Weights of a small transformer language model: 13 layers, rotary positions.
MLP neurons of a small language model. Each row is named by its layer, matrix (down: output weights) and neuron, and shows model dimensions 96-351. Each number is 128 + 24 x the weight over its row's rms, rounded and kept within 0 to 255. Numbers have three digits each.
After each neuron's rows, "fires before" lists the tokens most often just after its 100 highest values on Wikipedia text that the model never trained on.

L10.down1063:114093098121136148106169145112131105093144141145160121102104119129136095184140156145141141120139176129150125155101128099123134175133125121154162096113125093093151120096087112147116135128128112130123104104100128143117165147141093127116077126117116147127146145112118129115140151184112123096151141176104129147134133128111147155132124163095134091123140152142100098149130123148133142136118115119103135138107111141108153100146114137094122118124130107114181113118141119164135148120095132137131129115134151128080170155168132135100137127128158165158137149056128162163112161131103149138160113128104123089153140140092147083093126080147109118131090138126125146091144131129145129158086119138104213123166153114112105118127120123117080182117145119104137105150125118126124147142137110
fires before: "ation", "ate", "ated", "ative", "ating", "ations"

L2.down1019:156144109093130122132129136169121175125080097124086147111108098130094125120159139131099107120106112191093147166117174104135134167164102148132118106124112117111089113154103104128120127113092145119115146169150158070097092134127144139160138150110131117125160085126096133131125138099119137158129166139114164140123089093145093116092119141105163148164071076116115105161080090156123169104055131099121159175137094156163091120149169085175087096138108109139127115117173127146139111143140111151143161118160145156120123105158107119141147135138151098125148158160136122088156118120131134143119110113147104121119101131153113166145117116143103125182145118176125115100152120111096116118203125097129150147164112139133142116111183121154103154111133130138144093139139138109152140129116174
fires before: ")", "ad", "her", "ations", "ase", "field"

L10.down566:158163126168165123110108154114119100110149111099123122125116166110112133186120114176129142141115125167109138147146142115127150127134172144173143125092105143171112154165119165132139117114119052117132066159142094145072127150135166181131121131137140139080103136128125129101079114104117128127113125121099107150103127117091128126098112183142134136093132088157126123151155125130091146111151119064150126120143118148098108133145157126143154150094147120150123146120097159140155139148121141080108116105174122115111131110141127104135125133112141113124144129133129188130140088142100137108116134131168115120153129104114101105164135108093105159132082128133075128115155143112101119145130165096151104100112126119116121161164140167132124136161131122139130082146143124116121130146123159
fires before: " |"

L2.down324:081160115130110123096126102108138102132127145137087086131117149147127115138098099159124118147139149141125140148089124177068164138126132088134148168119105133099161128157176143132122107097115117129122079121087119081133158158134117119140194076113150139144094098145161164130149142139139156129169109127145171088162130083123116144117140092121144127133150120102136110120114147143123140137082156094099152109115159125124131151095120131112140160130110115135146100112108114086110162134128103076186096135129126141126144099158150134112096137076136155122110100161117154107145116148138169110160153125136112086121137150160121119117120120154106077086131127150123111134088123167136085154112118116141101124101131131105159116165165135139139105139083126175134158091117139124105127139160129
fires before: " to", "ible", " are", "ib", "ess", "fore"

L6.down999:149102159128141136119121119167122110162122129115145106179145150160139139154134107124123140126089135130114085158126132149143131139129092114135079162168148136182171135061116138128126112129099168133182147166122150131113138147070145137137124143139156163087165139114128134148150099140102139092106098149135124122122079132128078112091121132150114124156134132096128101129144123122076133098117172154089119150117112107106086134133108142101145125153096134154145122117143165139117135143155136142106144130106126139108097107136146111122083121167105086109129108106127143100126134118124153076109147146108103149106146090158125090174161127136121130093138149147105139096119113173128093153108154096121132124180144111139127135158099118152134140112110174142134162178117152113193135093117105
fires before: " |", ".", "3", "4", "2", "1"

L2.down227:128164133107131126160117118157121147118111087145159129169130108076147122089128104125109148116109123143102147116136152154109128136165140137106137137124089067149137095181087135145138098145147125127114161133106164114130104111136151131088131126102102156086146150076159114122148113131106144126136156146150171147134163126147143110150149139084136123162175144105114109149125168130125064118154130137123095161128144113138118117119167139093119117141135147142104133156073108073130100134172139138102171147132145161146144133130121140165133119140113117108140137110144099114136092110098112123104137140150143120141147100152116170140144199108141125167152110118128098112074106165092137155113148158165092129153173130059106140158155116116138103123179107134129147159062096138139156088108155
fires before: " the", "on", " a", " his", "st", " this"

L2.down138:120129128155141125134187110141127092105129143100192158108124148106151141139112131151155159146095148106131157128158102152140098152126127188123111140091121131150117115130120095105116115158140156144117118079130082130129123135143142144123130106140136131122184140109130146119120144111150118113146151167104148123107123088118133180113106079141160113159111124121155143141137141117102134156125138138143122117160132122140108151119083122110105144127124069084103100093154101119142128155090121139104109146163133136162178134082135113160136128117095161095170110115119124136154124094167137101134159127099120121111129133131104083158161096128064134128111137134156157103120151119130163096123103152120164118116131104170110104109158135089129092155166109103130129184123127140101123153131134
fires before: "ing", "er", "et", "ie", "ement", "e"

L5.down1252:139141137102134149086133146122106126152144134112124091126102108142149111122102171115125113171093123102129162131120153109143122115136158108080135101085163143104073131127059092151112099119115097147127185180100121110103132062109126182149165098085177147065141192145122140113139145102119175095136144101146096158147124120145117165146138107140136145133124079127153144135151159115153163134154138109117112161120148124121159135164132091182138147118120121128102092126140129142106130122154114112123149113130103160095147145101116082093126098109153175097113115107142125116094147094095147132120105138128164092137155122143093161109107134112164146135134128129128119123158099168103144132096139152119108145092114150131112144122127099129149100142139116086162166107111110138189124131142137
fires before: "\n", ")", "er", "ing"

L10.down258:160156084140160142068102156128141159145122111118117102161121106115083114175108133173187158117121107120109104119093118126120145116125084137126107148132113090103136113099096113117178159154127147159156119093116132085111123142109124140087136103133127093148141120125135131118139112123135177149164106149116099112172130160151091136150129093140106105150141129147148130113171069143126121128096126144123120135114120146152128127090149123129138109095122149135141107143129134129149128101131116086151095099112186114104125134108175108143128142169135121089095155115134155165132151121096154090113061124128133107100150143123177151110148114103117139139151139119097097131145169107150146133063122162114115155172150115112109173108155145122124129093124120101165118180140078126139149130160138
fires before: "5", "3", "0", "000", "4", "8"

L2.down663:119147095146155103116173102122154128127156150147107110130146148166187085125131132145127126136116124110008170158115131103156131142130118150126095149110114133159120175177125107107135078105144112127102101163152155128134073143121121133094117119176136114079137104120147103144147152132125183167074118086130120120147119128109129159110097104076156144100146137152180105121134108162126136126152103106137122115153119136127098120114142148115112135146126116118150144125120133136138100137123108139093138130135125121117129128127128126169097160120136166129148126105139128145119149111165127135073122102110156127150157119111152129152119174126102128120130135112145150167104144134118115096150166114131097100141147099132079090137113139131109111088179122128149118151131141142103143095130071
fires before: " |", ";", "al", "o"

L5.down811:118086117148139104087127124081121121146118077077108139104104127125159173107105112106145130146136127127101134097149125121172151128153141098159098137128147156116142116166160086150101117116123151075073116091181139088167158190150142089128101132109103097128106146122114126112118132121167119106120092159157105176090153154116153139139143106103134136126131110129139146153119103117083136147120137138138154122108124093134110106162072172129139091101126139138135095130104183095106111119111098134130154144148075160156114140140085108148124115105121131181123150164138173147133146158171122121094160133168122122114146115088140141125109147119121128132085148155165150146118119183122139095083151115124125152111114096108123136107151107104145119125121097115129189094146096153151128136160125
fires before: " a", " the", " to", " an", " for"